config.yaml
num_attention_heads: 3
norm_place: "pre"
norm_eps: 1e-06
init_std_qkv: 0.0361
init_std_down: 0.0361
max_grad_norm: 1.0
warmup_steps: 233
decay_fraction: 0.344
MLP neurons of a small language model. Each row is named by its layer, matrix (up: input weights; down: output weights) and neuron, and shows model dimensions 16-143. Each number is 128 + 24 x the weight over its row's rms, rounded and kept within 0 to 255.
Before each neuron's rows, "fires in" lists the words (lower case) most often at its 100 highest values on Wikipedia text that the model never trained on.

fires in: "to", "is", "into"
L5.up471 [121 145 149 130 101 114 155 156 104  94  90 144 103 149 134 134 145 144 114  75  80 137 144 171 121 141 124 153 141 138 187 163 139 117 113  81 163 153 150 138 103 139 151 131 133 118 104 106 150 190 141 129 103 102 114 156 127 139 118 113 120  81 143 126 121 131 112 135 200  81 125 108 116 132 133 174 146 110 118 135 137 184 132 127 101 117 132 117 158 158 135 138  99 120 123 129 125 114 137 138 139 124 130 140 155 174 134  89 122  80 188 164 123 112 127 141 104 140 133 105  88 118 122 103 135 123 108  94]
L5.down471 [117 126 157 124 103 153 167 151 133  92 106 109 133 118 149  94 108  93 155 124  99 123 119 112 142  96 117  77 122 121 130 170 162 132 102 142 164 145 123 103  97 159 126 125 154 136 147  89 109 109 159 136 108 145 123 134  96 142 122 115 172 112 136 138 137 118 123  70 158 110 177 137  92  83 127 170 139 139 111 172 127 139 121  89 143 133 117 120 102 131 112 141  94 153 130 146 148 129 132 110 146 181 149 119  67 172 149 118 121 114 161 163  96 127 110 155 110  87 134 101  88 140 127 131 123 135 173 119]

fires in: "the", "a"
L2.up553 [ 73 116 175 132 120 138 138 157 124 104 116 130 146 133 119 135 151 160  97 129 102 106 119  72 125 123 172 132  80 110 111 128  94 141 143 154  93 133 132 148 152 107 116 111 159 155 116 130 107 144 153 113 109 129 126 140 100 129 121 125 126 103 117 140 130  94 140 131 118 141 111 146 167  82 138 179 134 165 136 117 140  95 120 111 110 153 106 148 124 143 124 107  81  81 205 128 147 168 119  93 124 131 138 129 160 156 134 108 108 152  79 105 159 149 120 159 122 132 135  85 141 125 147 131 114 138 136 139]
L2.down553 [112 167 122 136 107 125 125 109 135 104 116 108 122 171 121 130 116 198 118  91 175 130 118 105 183 141 126 167 109 117  98 116 136 119 131 124 163 127 101 120  94 107 122 153 123 138 172 120 110  85 123 183 129 150 152 132  90 102 112 108 147 151 124 117 128 125 126 111 147 125 175  78 128 115 132  91 124 132 134  93 152 132 165 149 148 129 109 117 138  96 118 115 200 155 153 131 108 127 129 119 138 174 107 104 138 124 133  93 160 127 149 105 122 141 119 100 136 146 146 155 128 100  90  92 124 134 128 115]

fires in: "the", "of", "a", "playstation", "m", "thistle"
L11.up447 [ 96  81 106 131 181  84 106 123 121 137 140 160 145 159  99 133 132 159 110  97 130 105 149 101 113 138 134 166 125 116 146 118 138  85 150 104  99 161 159 199 109 136 144 156 138 120  85  85  90 141 148 125 112 118 173 151 148 127 114 144 130 121 124  87 108 127 128 133 145 120 105 114 190 126 136 170 169 116 128 131 138 153 100 130 182  96 168 100 137 150 151 120 131 102 125 153  95 156 172 159 149 149 157 115 132 150 139  76  71  92 101 143 151 134 119  94 134 124 161 138 112 117 116 143 129 118 132  99]
L11.down447 [117 113 116 112 111 152  98 113 123 142  91 137 122 146 134 166 155 156 124 134 122 116  90  93 142 155 120 105 156 201 127 143  99 124 128 118 121 146 116 139 170 131 157 154 171 187 128 139 160 170 110 114 128 110 165  69 112 117 144 120 116  88 129 100 139 127 162 128 120 114  82 143 123 128 149 116 112 118 152 109 119 119 118 112 154 130 157 148 123 160 131 112 133 156 182 168 122 150 115 139 107 128  94 120 110 123 136 104 148 173 114 128 107 115 101 119 121 143 154 135  80 135 143 127 135 124 114  99]

fires in: "at", "won", "to", "on", "by"
L9.up716 [122  82 117 117 128 100 113 129 130 101  71 106 115 142 131 129 170  80 139 130 110 148 139 126 104  93 134 128 105 136 160 111  97 108 134 123 126 141 139 119 111 125 124 107 119 177 141 115 146 113  96  89 116 155 121 106 143 115 110 151 160 167 120 132 153 135 146 175 165 117 127 133 139 139 157 140 124 113 140 126 117 176 115 135 150 132 143  95 123  85 139  80 158  53 125 159 130 134  83 123 152 147 143 148 138 153 141 130  73 139  79 161 132 167 135 110 147 147 104  89 130  94 144 122  79 132 151 144]
L9.down716 [133 143 162  84 100 124 160 146 151 153 108 109 125 147  86 128 114 117 148 105 139 108 125 156  83 130 135 136 147 136  96 136  94 147 151 143  90 147 112  91 116 107 158 146 128 122 137 115 157 119 136 105 115  96 168  85 151 176 143 132 147 151 140 141 132 150 110 131 103 139 120 135 119 118 125 105  97 114 118 168 132 111 118 147 191 109 140 124 130 103 143  90 121 102  82 157 113 185 112 131 140 133 129 128 197 142 169 136 109 138 106 102 107 101 132 124 160 147 104 109 154 124 130 130 112 137 147 148]

fires in: "a", "one", "an", "each", "another"
L8.up345 [ 95 130 156 139 146  89 164 140 144 108  87 123 118 146 148 108 127 139 123 135 120 129 107  93 108 113 175  98 151 147 166 129 106 119 148  88 101 145 116 159 153 175 117 159 122 134 115 134 109 154  94 131  95 122 141 155 141 100 109 140 120 108 108 106 114 101 144 148 132  98 116 120 144  72 106 147 163  97 124 114 159 135 123 125 141 151  85 111 144 110 111 123 122 113 134 113 124 174 134  80  99 129 126 164 131 143 128 103  92 127 121 152 150 187 137 171 130 144 135  75 132  83 142 143 145 135 130  99]
L8.down345 [103 134 122 120 121 124 120 118 124 123 100 138 112 147 140 140 148 132 151 122 145  88 109 149 181 148 137 100 124 153 124 120 126 140 107 136 130 116  89  97  94 101 130 162  91 130 125 130 120 104 165 136 126 146 106 120 105 141 152 100  85 156 132 109 107 161  91  89 132 105 155 125 113 132 116 128 135 146 123 122 138 113 151  93  93 112 103 129 114 131 115 141 153 158 141 138  88 145 131 116 100 161 122 116 116 106 110 137 138 137 122 109 122 154 165 103 157 144 157 133 157 130 110 141 119 113 150 153]

fires in: "to"
L9.up615 [152 152 135 118 126 130 149 147 105 144 103 134 136 164 111  92 129 143  91 103 106 164 108 148 101 114 130 142 152 107 157 179 150 118 142  93 149 158 127  91 114 112  91 159 112 132 137 172 150 163 148 117 110 133 136 148 102 107 148 159  78 121 107  92 143 127 104 142 153 119 110 122 109 134  94 137  99 107 151 115 149 147 172  80  82 160 117 168 158 168 118 129 109 133 161 125 154 173 160  79 114 129 161 162 121 130 151 125 116 127 141 133 140 153 122 150 128 124 134 144 146 104 158 100  91 130 119 135]
L9.down615 [141 128 160 170  84 125 153 142 114 129 127  98 133 142 122 149 139 132 150 100 107  93  99 138 129 116 118 149 129  92 139 166 129 171 114  93 120 121 156 101  77 140  90 116 124 134 181 135 152  93 141 184 104 104 111 113 107 149 115 102 167 159 132 133 132 120 110 104 144 105 119 147  98 116 115 121 129 126 113 124 163 144 117 158 133 112 179 157 104 137 135 108 122 128 110 113 181 114 136  84 151 147 120 110 133 149 136 120  99 160 156 103 157 159 151 151 141 136 180 142 131 162  99 113 101 174 106 114]

fires in: "by", "upon", "under"
L3.up356 [ 82 100 131 133 145 110  59 113  95 136 118 183 136 113 113 127 121 116 132 132 131 164 141 175 106 132 103 104  75 157 147 116 108 102 126 150 124 118 103 149 133 122 131 139 114 163 131 166 136 131  94 132  88  95 132 111 152 108 135 156 117 151 125 178 140 130 111 100 118 119 133 134 110 122 104 161 158 125 150 117 107 148 123 107 107 122 113 159 129 174 138 123 147 122 134  64 137 103 107 119 175 129 155 135 127  80 169 137 126  81 113 124 121 101  77 126 137 151  91 113  89 161 139 142 113 114 185 124]
L3.down356 [156 104 120 145 132 123 151 158 120 112 161 127 108 135 106 132 127 182 126 128 129 145 100 148 146 146  92 118 140 121  95 147 113 144 129 124 141 123 168 117 151  85 107 118  95 143 164 142 145 118 148 169 167 140 109  94 119 136 149 120 137 129 111 124 168 168 125  93 130 115 144  81 131  99 130 161 110 139 148 121 116 133  95 113 115 137 146 120 118 148 144 143  95 132 124  98  85 123  82 103 131 127  92 139 150  99 127 136 137 119  72  95 156 162 150 118 128 147 132 138 115 141 103 156 151 153 140 123]

fires in: "also"
L3.up113 [104 122 104  99 150  84 118 128 118 109 104 131 128 141  93 172 149  96 162 123 108 141 141 115 105 121 141 120 120  93 150 114 138 136 107 135 129 174 144 119 159 159 188 114 109 127 113 128 147 139 140 139 126 126 134 165 127 103 102 151 101 151 127 102 107 127 134 141 125 142 158  63 136 112 154 138 127 211  80 118 124 131 150 124 122  84 161  93 145 136 127 137 123 117 131 161 119 105  76 159 163 158 125 166 110 155 135 113  93 130 138 140 146 108 117 142 179 118 115  83 113 101 163 121 140 116 126 137]
L3.down113 [152 150 122 120 166 145 147 122  62 147 122 117 147 118 121 132 147 104 161 130 115 110 153 103  99 165 130 155 160 130 124 178 137 123 129 164 125  86 154 101 151 136  88  92 124  96 112 153 114 122 129 139 155 111 150 154 117 124 126 115 110 137 116  79  73  87 105 119 115 136  93 120 138 100  86  81 115 101 131 129 160 140 174  96 113 114 110 168 118 127 103 142 139 164 146 161 121 112 175 136  93 166 138  85  89 105 129 122 100 159 138 140 150 143 134 120  97 145 127 136  93 103 134 143 166  97  90 136]

fires in: "this", "one", "census", "example", "a"
L2.up68 [ 89 127 114 100 141 132 147 150 133 139  86 141 120 119 104 175  95  96 131 124 109 140 122  98 112 137 153 143 150 146 111 104 131 116 175 147 138 160 124 125 158 154 129 157 169 136 136 128  89 145 147 137 122 155 132 149 105  95 120 141  89  77 148 152 102  91 106 148 139 114 147  81 166 112 144 155 177 181 143 120  90  52 129 126 124 119 110  92 162 135  76 124  74  73  99 124 152 135 134 124 157 127 126 174 154 170 122  91 138 146 116 133 146 169 144 120 113 145 140 130 115 108 129 165 130 122 113 167]
L2.down68 [159 144 188  98  97 110 123 100 144 157 161 111 141 122 126 102 148 162 124 119 147 113 150 119 134 132 110 163 124 103 116 139 119 182  86 169 132  95 105 117  77  92 131 126 140  95 112 127 135  98  86 135  87 162 122 125 217 114 141 104 118 141 121 123  88  96 123  97 165 138 115 121 115 146 143 105 139 112 154 147 171 113 116 126 139 171 151 134 116 127 126 139 147 133 136 117 150 178 151 143 121 118 100 139 118 184 158 133 115 138 125 161 124 129 119 134 137 122 140 138 118 113 130 118 128 100 126 133]

fires in: "to", "due", "according", "on", "during", "by"
L3.up520 [115 103 135 125 108 117 129 130 136 124 112 150 170 125  92 126 140 120 156 148 120 138 131 124  80  97 123 150  75 143 142 104 108  90 160 116 152  92  76 124 114 130  99 155  77 114 150 156 118 117 119 108 110 138 157 122 150 138 132 163 133 137 129 145 154 131 165 122 178  80 104 112 115 118 151  94 151 146 113 115 114 133 140  89 103 139 120 145 118 128 120 119 127 140 120  72 115 128 118 143 190 142 141 144  89 105 147 142 121 124 160 160 128 158 111 122 120 127 149 146 119 137 165 158 153 131 156  98]
L3.down520 [109 122 147 130 147 128 133 132  99 137 107 106  88 160 108 107 166 152 140 135 155  96 131 123 110 128 114 140 116 101 107 127 133 100 112  93 178 114  99  99 139  92 109 150  59 131 127 145 182  94 163 129  92 138  93  66 129 115 133 102 130 132 156 169 145 160 136 118 137 133 141 127 144  86 182 119 133 128 157  85  90 111 140 173 131 136 135 105 102 114 108 134 139 132 115 159 130 144 102  79 138 146  87 143 132 142 157 113 106 168 115 105 121 151 157 115 127 105 130 117 109 188 106 174 115 137 139  99]

fires in: "to", "of", "the", "in", "from"
L2.up732 [ 93 143 155 124 153 130 124 157 124 127 123 157 149 121 132 127 140 125 101 105  95 167 126 104 144 128 153 136 141 154 181 148 136 129  99 116 116 143 103 150 146 151 168 143 145 171  89 132  68 140 160  94  76 104 165 144 134 127 100 118 130  66 126 110 163 108 124  89  92 119 130  82 126 125 131 159 179 177 119  88 127 137  98 100 133 186 143  90 113 160 134  95  86 145 159 120 139 176 145 170 113 142 142 140 115 143 143 119 118 101 102  98 118 131 128 149 116 120 138 132 134 100 141  97 102 126 163 152]
L2.down732 [120 102 108 113 127 128 106 173 147 137  89 110 128 101 126 152 146 114 134 155 145 129 129 121 104 150 111  93 111 119 126 110 134 137 109 119 100 140 123 139 164 153 123 135  99 134 103 122 139 142  95 140 140 108 160 116 119  78 141 119  97 170 118 167 152 125 132 160 117 135 132  96 108 121  94 172  75 115 121 129 154 114 144 147 113 122  99 106 152 110  95 113 151  98 171 135  91 151  87 106 173  97 114 109 193 101 107 136 166 191 156 140 148 125  96 143 130 139 109 125 123 128 130 125 141 116 167  88]

fires in: "a"
L5.up431 [100 128 120 120 151 107 103 153 134 147 103 119 169 152 132  98 145 109  95  76 108 108 147  70 106 130 180 147  83 116 118 132  79 144 151 132 141 149 143 160 154 114 135 143 107 154  84 119  94 130 154 135  97 115 134 175 148 130 138 168 130 122 107 117 118 110 123  98 108 114 127  95 163 120 110 141 151 143 133 142 193 118 128 135 105 113 100 136 118 159 126 137  90  56 155 136 123 125 134 115 125 132 135 114 166 121 154 105  95 142 148 118 156 165 138 125 162 122  98  94 129 115 133 177 115 136 131 105]
L5.down431 [102 176 104 120  94 128 137 149 122 126  98 101 144 175 137  91 106 144 136 101 136 116 143 108 133 142 138 155 121  78 107 138 123 114 164 136 141 141 128 131 116  76 116 160  84 117 117 120 141 123 114 168 102 127  94 122 140 101 122 105 123 109 140 103 108 107 128 137 114 125 175 101 156  98 103 137 100 138 111 128 163 141 150 120 121  97 111 107 101 155 127 123 125 129 148 131 115 144 157 131 107 120 108  92 175 154 115  78 138 139 137 141 148 147 179  72 163 102 145 146 146 143  93 159 147 139 144 108]

fires in: "in", "at", "km", "of"
L3.up33 [146 118 148 122 130  92 132 124 102 112 134 124 144 135 132 157 148 120 112 134  76 120 154 131 126 141 111 138  94 156 156 157 149 145 100 142 150 136  81 144 140 161 147 150 133 156  86 149 112 143  98  75  85 126 125 192 149 156 133 112 136 107 150 133 154 109 166 129  96 141 123  86 164 132  99 147 132 126 139  98 164 147  93  87  88 165 128 103 124 156 117 125  71  91 104 136 139 177 173 148 128 131 136 124 133 102 144 121 115  86  98  83 129 121 134 128 130 128 125 105 161  80 145 124  99 158 171 138]
L3.down33 [125 144 129  93 106  99 139 167 158 155 127 149 144 135 159 142 139 160 141 149 162 113 104 132 152 169 110 119 116  94 161 112 158 112 130 108 166 129 115 143 145 130 124 118 123 157 100  66 154 119 127 163 125 102 126 121  81 116 158  99 111 127 118 168 180 132  98  93 173 103 132 134 117 126 114 128 149 151 145 167 163  83 114 120 105 168 106 147 159 111  55 106 153  94 114 120 130 179 126 122 131 121 125 139 146 121 115 126 149 163 148  99 101 142  94 149 108  91 128 115 133 123 116 137 151 118 139 104]

fires in: "first", "australian", "best", "new", "royal", "international"
L12.up212 [119 121 132 145 190 123 114 142 139 125 130 152 132 177 107 117 133 109 114  93 149 155 137 133 141  67 164 119 127 122 120 143 110 146 166 193  97 116  78 146 111 115 155 143 102 137 105 118 111 120 116 112 122 132 182 147 123 153 137  94  69 136 139 143  99 152 113 159 166 127  97 149 133 147 139 127 148  89  94 119  70 120 159 173 119 154 109 162 134 114 112 138 126 104 125 158 139 123 121 112  91 154 138 128 113 114 122 134 166 131  82 186 126 134 146 135 134 110 142 131 156  97 121 130 154 107  81 111]
L12.down212 [151 122 136 125 120 122 121 129 115 139 112 107 116 155 146 137 128 148 148 143 134 125  63 161 106 144 154 131  88 116 108  93 146 118 110  91 133 136 128 128 135 112 119 141 138  90 139 143  93 112 126 174 115 106 102 156 115 128 109 117 156 148 121 131 134 145 113 112 119 105 141 101  87  86 154 140 103 102 103 106 138 137 114  92 132 149 143 108 143 105 118 121 122 175 111  98 109 116  93 148 122 215 143 110 142 110 148 144 108 181 137 113 118  98 138 128 142  95 125 131 103 136 162  81 109 158 154 135]

fires in: "a"
L8.up526 [ 97 147  91 137 128 115 116 155 125 124 102 119 132 139 115 110 154 104 142  87  96 109 141 106 123  93 180 153 105 100 128 148  69 146 184 113 111 149 141 180 114  93 150 131  58 123  72  98 126 154 143 129 151 112 118 147 127 136 151 127  98 115 111 127 139 109 139 108 124  93 130 118 173 103  98 128 130 118 110 115 143 124 124 113 125 100  86 141 130 144 124 126 121  61 167  99 107 170 124 152 101 152 145 119 162 138 119 108 103 144 152 146 135 179 130  99 145 135 108 115 138 108 131 182 147 143 117 117]
L8.down526 [116 168 131 110 103 103 144 160 119 116 111 105 124 154  85  96 100 108 137 133 128 141 128  89 146 135 143 139 112  89  99 180 119 123 179 142 150 150 130 147 107  96 103 161  67 126 123 100 115 113 136 145 134 147 114 118 129 105 147  89 117 103 126  95 123  95  98 117 126 109 154 104 148 117 125 160  99 132 103 157 117 188 140 115 133  80  99 105 118 157 114  92 127 104 164 146 103 112 163 168 130 122 117 108 179 137 144  83 138 152 138 141 143 153 158  84 158 111 163 132 145 131  96 151 104 171 121  99]

fires in: "international", "national", "for", "best", "american"
L5.up108 [113 115 129 108 152 142 114 112 137 121  80 141 177 128 137 101 136 117 152 131 130 148 103 104 116 110 180 142 153 120 116  93 129 106 184 154 116 160 100 137 124 103 137 134 125  94 113  93 103 122 154 135 132 108 153 108 138 162 134 165 137  94 117 102  64 177 150 169 146 138 144 139 157 132 180 117 121 134  70 109 112  80 112 133 118 147  96 113 135  95 136 111 155 138 148 120 158 130  99  97 124 152 167 129 103 151 150 127 103 147 112 181 103 127 166 131 127  81 143  49 140 103 141 125 155 155 155 143]
L5.down108 [142 112 137 123 160 182 120 165 109 113 130 163 107 131 150 162 148 116 133 145 171 122 104 137 154 154 176 151 146 110 110 126 144 110  91 169 141 143 101 145  94 148 138 110  72  88 102  92 125 132 129 105 129  92 120 128 147 122 113 126 102 131 137 118 133 154  83  73 139 122 143 121 148 123 157 124 160 104 109 101 151  88 175  95 130 125 137 135 129  96 105 142 102 145 173 141 116 134 105 105 104 133 118 105 159 116 103 112 178 141 124 143 134 127 150 141 124 150 116 114 127 127 131 135 104  66 135 182]

fires in: "in", "to"
L4.up327 [126 123 138 118 129  98 143 132 115  82 135 138 130 144 117 159 110 116 124 113  74 116 136 107 129 123 137 130 109 111 154 153  97 131 145 116 157 100 134 141 157 114 173 134 110 134  76 139 133 175 151 115 106  95 118 163 133 119 129 124 151  97 130 107 150 141 165 114 145 112 139 144  91 111 147 108 161 129 100 143  81 127 149 117 104 132 158 123 140 159 116 123 111  83  78 136  83 152 138  82 153 123 135 121  91 177 159 143 108 101 130 146 141 107 154 154 131 114  96 109 131  52 154 100 119 136 110 148]
L4.down327 [147 150 143  94 122 134 168 148 122 106 115 131 124 161 120 139 132 160 149 133 152  98 153 138 156 159 107 158 111 124 141 149 123  70 102 105 151  94 129 101 118  81 135 139 158 131 166 146 161 100 131 134  91 134 128 106 110  89 151  70 147 133 154 131 118 142 119 120 158 133 145 134 116 126 129 153 133 137  95 116 118 171  90 115 109 149 178 117  79 140 128 124 138 153  89 132 149 128 134 113 104 138 129 110 110 132 161 107 110 161 140 140 121  52 157 134 110 110 128 148 136 101 147 150  74 104 105 132]

fires in: "to", "decommissioned", "briefly", "naval"
L2.up508 [122 112 151 140 138 107 165 136 114  98 149 111 130  92 123 117 156 146  95 107  53 117 143 156 160 106 132 154  90 118 145 150 118 112 100 146 150 109 152 107 149 138 114 138 116 156  72 138 104 205 132 141  74  83 126 124 122 129 126 157 105  88 115 140 144 119  80 129 121  98  99 132 150 112 128 121 164 129 119 158 144 159 154 130 129 170 139  88 116 180 134 172 122 104 113 138 103 132 139 110 130 128 142 118 106 115 156 153 128 111 139 170 119 114 164 126 131 102 126 119 117 124 127 103 118 140 132  88]
L2.down508 [169 138 140 181 117 162 170 144 131 100 147 116 109 164 129 122 134 114 152 101 135  99 135 153 156 115 113 112 128  97 138 120 148 182 155 164 134 101 117 116 115 123 126 168 153 151 125 142 117 154 127  93 119 124 112 142 153 148 121 123 163  73 157 108 138 115 114 166 129 153 121 139 139 111  85 126 130 133 117 139 128 119 144 131 111 176 106 130 100 128 150 127 153 124 129 142 181 151 130 106 130 136 121 127 109 155 147 117  98 158 164 143 157 105 195 146 124 102 132 125 105  99 118  64  91 128 136 154]

fires in: "the"
L4.up641 [137 105 126  86 186 131 133 182 173 110 117 128 118 143 165 110 183 145 106 116 116 113 113 103 125  99 162 125 115 142 122 105 130 104 146 124  83 128 124 139 120 119 109 133 120 120 121 133 100 111 112 102  81 112 202 158 128 137  97 134 147 118 127 128 120 141 126 146 120 121 121 159 138  91 123 129 153 173 135  99 136 109 143 113 114 140 120 181 154 126 120 107 128 132 158 116 107 132 150 101 147 163 127  93  97 113 122 138  62  96 121 114 161 149  92 186 112 128 156  91 108  99 149  92 134 151 151 129]
L4.down641 [136 132 129 102 170 139 137 136 121 117 136  98  83 186 128 115 195 160 152 119 133 115  94 115 168 142 129 119 137 138 120 119 163  96  98 133 135 126 141 127 122 101 108 125 134 115 174 160  80  67 121 137 118 132 122 138  67 114  92 100 123 124 161 115 128 138 126 144 140 139 135  88 114 113 117 132 134 163 136 126 127 138 143 109 122 132 139 131 148 120  83 110 134 162 138 104 107 130 140 108 130 165 147  94 121 138 149 103 114 114 148  99 103 140 146 128 108 140 139 134 161 115  91  59 126 136 103 156]

fires in: "as", "by", "became"
L4.up704 [108 132 148 153 128  91 107 169 143 157 130 162 150 104 144 138 175 138 162 119 104 143 108 115 124 143 119 104 147 149 147 115 110 122 146  90 143 131 109 156 100 110 145 142 148 132  97 101 102 127 110  94  86 167 124 114 160 144 161 113 113 170 107 134 145 136 129 128 132 148 128 136 125 104 131 116 126 141 160 119 151  54 161 127 145 114 125 139 143 117 162 101 138  56  79 117 119  96 113 166 138 139 162 127 161 117 134 121 132 118 141 110 159 136 119 145 113 158  83 118 144 110 155 179 109 138 190 133]
L4.down704 [134 130  90  97 160  67 117 212 120 162 149 117 139 152 128 142 130 119 151 145 165  98  70 130 129 124  94  99 140 112  89 133 115 110  96 140 120 140 131 117 122 111  93 146  85 104  94 121 125 128 131 110 153 119 120 110 130 124 194  95 124 163 125 111 148 125 136 138 142 137 141 110 130 122 137 122 159 144 165 115 126 153  97 152 114  96 120 146 108 116  98  93 150 189  95 144 126 107 100 151 110 136 117 151 144 107 118 110 146 167 132 145  94 150 131 147 148 128  88 198 136 125 126 135 125 137 153 134]

fires in: "of", "for", "in", "by", "from"
L8.up715 [120 127 132 125 144 119 128 164 140 157  99 143 106 101 114 159 137 111 129 119 138 144 150 108 110 131 139 142 104 150 162 168 124 128 132 108 143 172 154 128 139 155 175 165 101 145 106 160 123 146 105 115 101 143 153 114 128 146 150 128 137 121 146 134 135 122 138 127 158  73 143 106 150 101 179  96 141 147 155 142 100 145 124 147 124 104 131 145 146 132 144 137 139 137 159 103 111 167 126  93 105 149 175 137 173 122 143 133  74  82 139 147 146 169 163 146 147 124 111  72 100  99 135 130  87 101 147  80]
L8.down715 [132 118 109 104 144 140 104 139 142  95  82 162 139 119 123 113 127  92  98 134 134 162 166  98 108 105 167 130 115 137 160 134 124 133 117 112 117 119 144 143 140 138 112 138 119 112  98 125 122 148 121  78 143 101 145 120 130 151 145 130 134 132  86 151 102 131 154 153 136  81 128 113 136 134 111 153 139 135 142 115 113 123 129 131 175 148 111 183 153 141 126 111 125 113 154 114 138 155 129 110 147  95 132 150 132 111 139 137 109 120 135 167 142 134 126 190 161 125 122  98 117 123 149 121 135 148 132 107]

fires in: "also", "and", "longer", "only", "instead"
L8.up764 [ 89 109 141 105 139 120 165 112 101 114  69 130 153 142 140 195 135 152 130 133 127 159 143 121  82 109 174 139  99  77 147 136 125 151  82 129 111 118 112 150 127 141 120 137 116 125  79 134 114 158 125 139 136 113  90 160 137 130 119 158 120 144 122 110 141 136 189  96 144 112 110 145 126 110 106 142 177 143  68 141 133 109  97 120 108 136 128 152 160 148 111 131 116 164 125 155 161 172 151 124 109 157 134 167 126 162 109  98  90 122 122 111 144 168 110 130 147 135 152 119 144 121 161 155 131 123 127  85]
L8.down764 [151 141 140 119 125 137 210  99 130 114 128 124 131 147  92 149 123  94 127 103  99  74 101 175 160 140 160 114 130 107 122 157 145 116 162  95 125 120 165 124 123 137 152  80 135 127 118 167 124 155 169 125 129 122 123 105 142 153 118 157 135 160 132  81 147 104 111  79 126 145 171 138 145 102 113  89 133 104 128 140 113 166 138 121  97 139 133 131 112 101 119  80 129 153 125  93 143 132  79 160 100 124 148  94  98 108 127 177 126 114 129 149 168  88 107 152 127 196 132 115 132 120 104 111 106 132 117 125]

fires in: "by"
L2.up255 [124 133  90 152 140  85 143 157 132 139  75 158 151 120 112 129 182 131 161 120 100 167 113 130  96 120 125 144 106 142 142 136  82 108 172  96 150 169 114 144 119 114 128 165  99  92 120 166 135 140 119 126  98 144 159 117 129 134 152 159 109 127 129 141 143 123 146 119 148 130 120 138 122 103 111 143 149 147 126 109 154  93  86 130 113 102 115 151 200 104 156 106 108  86  80  98 107  95 114 123 182 161 166 111 132 119  95 133 124 144 138 150 127 139 107 117 136 145 120  98 105 124 151 156 116 100 162 130]
L2.down255 [144 102  88 147 171  74 142 155 121 150 113 119 122 103 113 132 128 133 156 134 168  93 125 155 113 150 109 116 148 125 153 146 138 125 118 112 156 153  97 139 123  71 116 133 102 113 114 137 141 111 150 150 125  96 166 114 131 139 137 113 127 151 126 113  92 123 146  67 122 130 182 122  87  70  92 127 109 120 151 125  95 106 133 151 143 125 138 121 133 128 132 118 123 162  96 124 105 120  85  89 121 141  99 123 181  80 119  95 133 167 104 153 112 153 113 142 150 163 125 133 161 136 107 148 127 119 176 119]

fires in: "also", "often", "to", "been", "frequently", "has"
L2.up149 [131 160 141 148 142 103 131 134 102  91 102 169 143 112 110 148 122  89 103 115  93 118 190 152 130 135 159 102 105 129 158 104 107 130 142 149 152 165 130 122 141 152 137 135  85 121 105 131 111 170 123 135 144 100 106 163 145 109 144 142  62 126 114 123 116 137 152 117 142 144 118  95 186 120  98 156 115 122 121 132 134 122 119 100  71 105 124 105 150 127 155 159 131 106  94 118 127 103 114 136 140 154 137 101 174 127  98 156 150 100 119 172 121 112 151 134 180 114 109  91 142 148 114 140 170 129 102 165]
L2.down149 [141  84 137 112 129 105 130 112 168 150 119 137 135 141  88 119 129 127 154 131  72 124 153 116 129 150 145 128 122 134 133 170 114 135 145 109 139 152 125 135 116 148 135 120 191 117 136 138 145 149 126  68 135  79 134 146 135 142  95 171 121 117 114 108  94 169 152 137 124 147 104 127 172  76 134  91  75 147 125 179  85 160 133 158 116 116 110 107 126  81 149 160 103 143 134 123 134 104 116 102 112 150 178 102 136 117 111 131 113 149  97 142 137 120 115  89 122 179 109  98 141 103 170 102 165 136  87  95]

fires in: "by", "due", "according"
L6.up138 [126  86 124 127 160 131 121 140 147 129 115 167 118 145 115 162 177 146 158 129 135 111 134 154  67 138 139 139  96 129 175  86 147 133 149 105 139 111 139 152 141 107 105 132  83  81 138 113 156 130 119  87 101 139 130  96 164 143  90 160 134 159 150 141 117 159 162 132 170 137 119 128 100 127 131 121 125 111 148  97 126 134 141 147 140 125  98 141 148 101 172 119 172  78 120 100  90 123  97 151 181 133 140 139 126  92  91 131  92 121 148 143 167 148 110 118 115 145 123 111 104 143 162 143 145 135 178 107]
L6.down138 [113 127 109 130 137 103 155 184 114 157 124  97 102 104 108 113 144 155 168 153 148  84  71 130 126  92 136 132 128 155 112 112 145 122 117 136 146 126 109  91 117 115 118 139 121 120 114 139 149 111 141  96 160  81 141 121 174 128 131 102 105 162 124 138 151 144 139  79 156 174 155 128 128 106 101 131 144  91 140 126 101 122 172 137 158 122 171 177 104 143  74 127 131 105  89 141 128 143  70  94 111 119  95 122 145 100 163 152 120 148  95 144  86 178 168 126 158 143 120  91 145 129 120 145 149 123 150 145]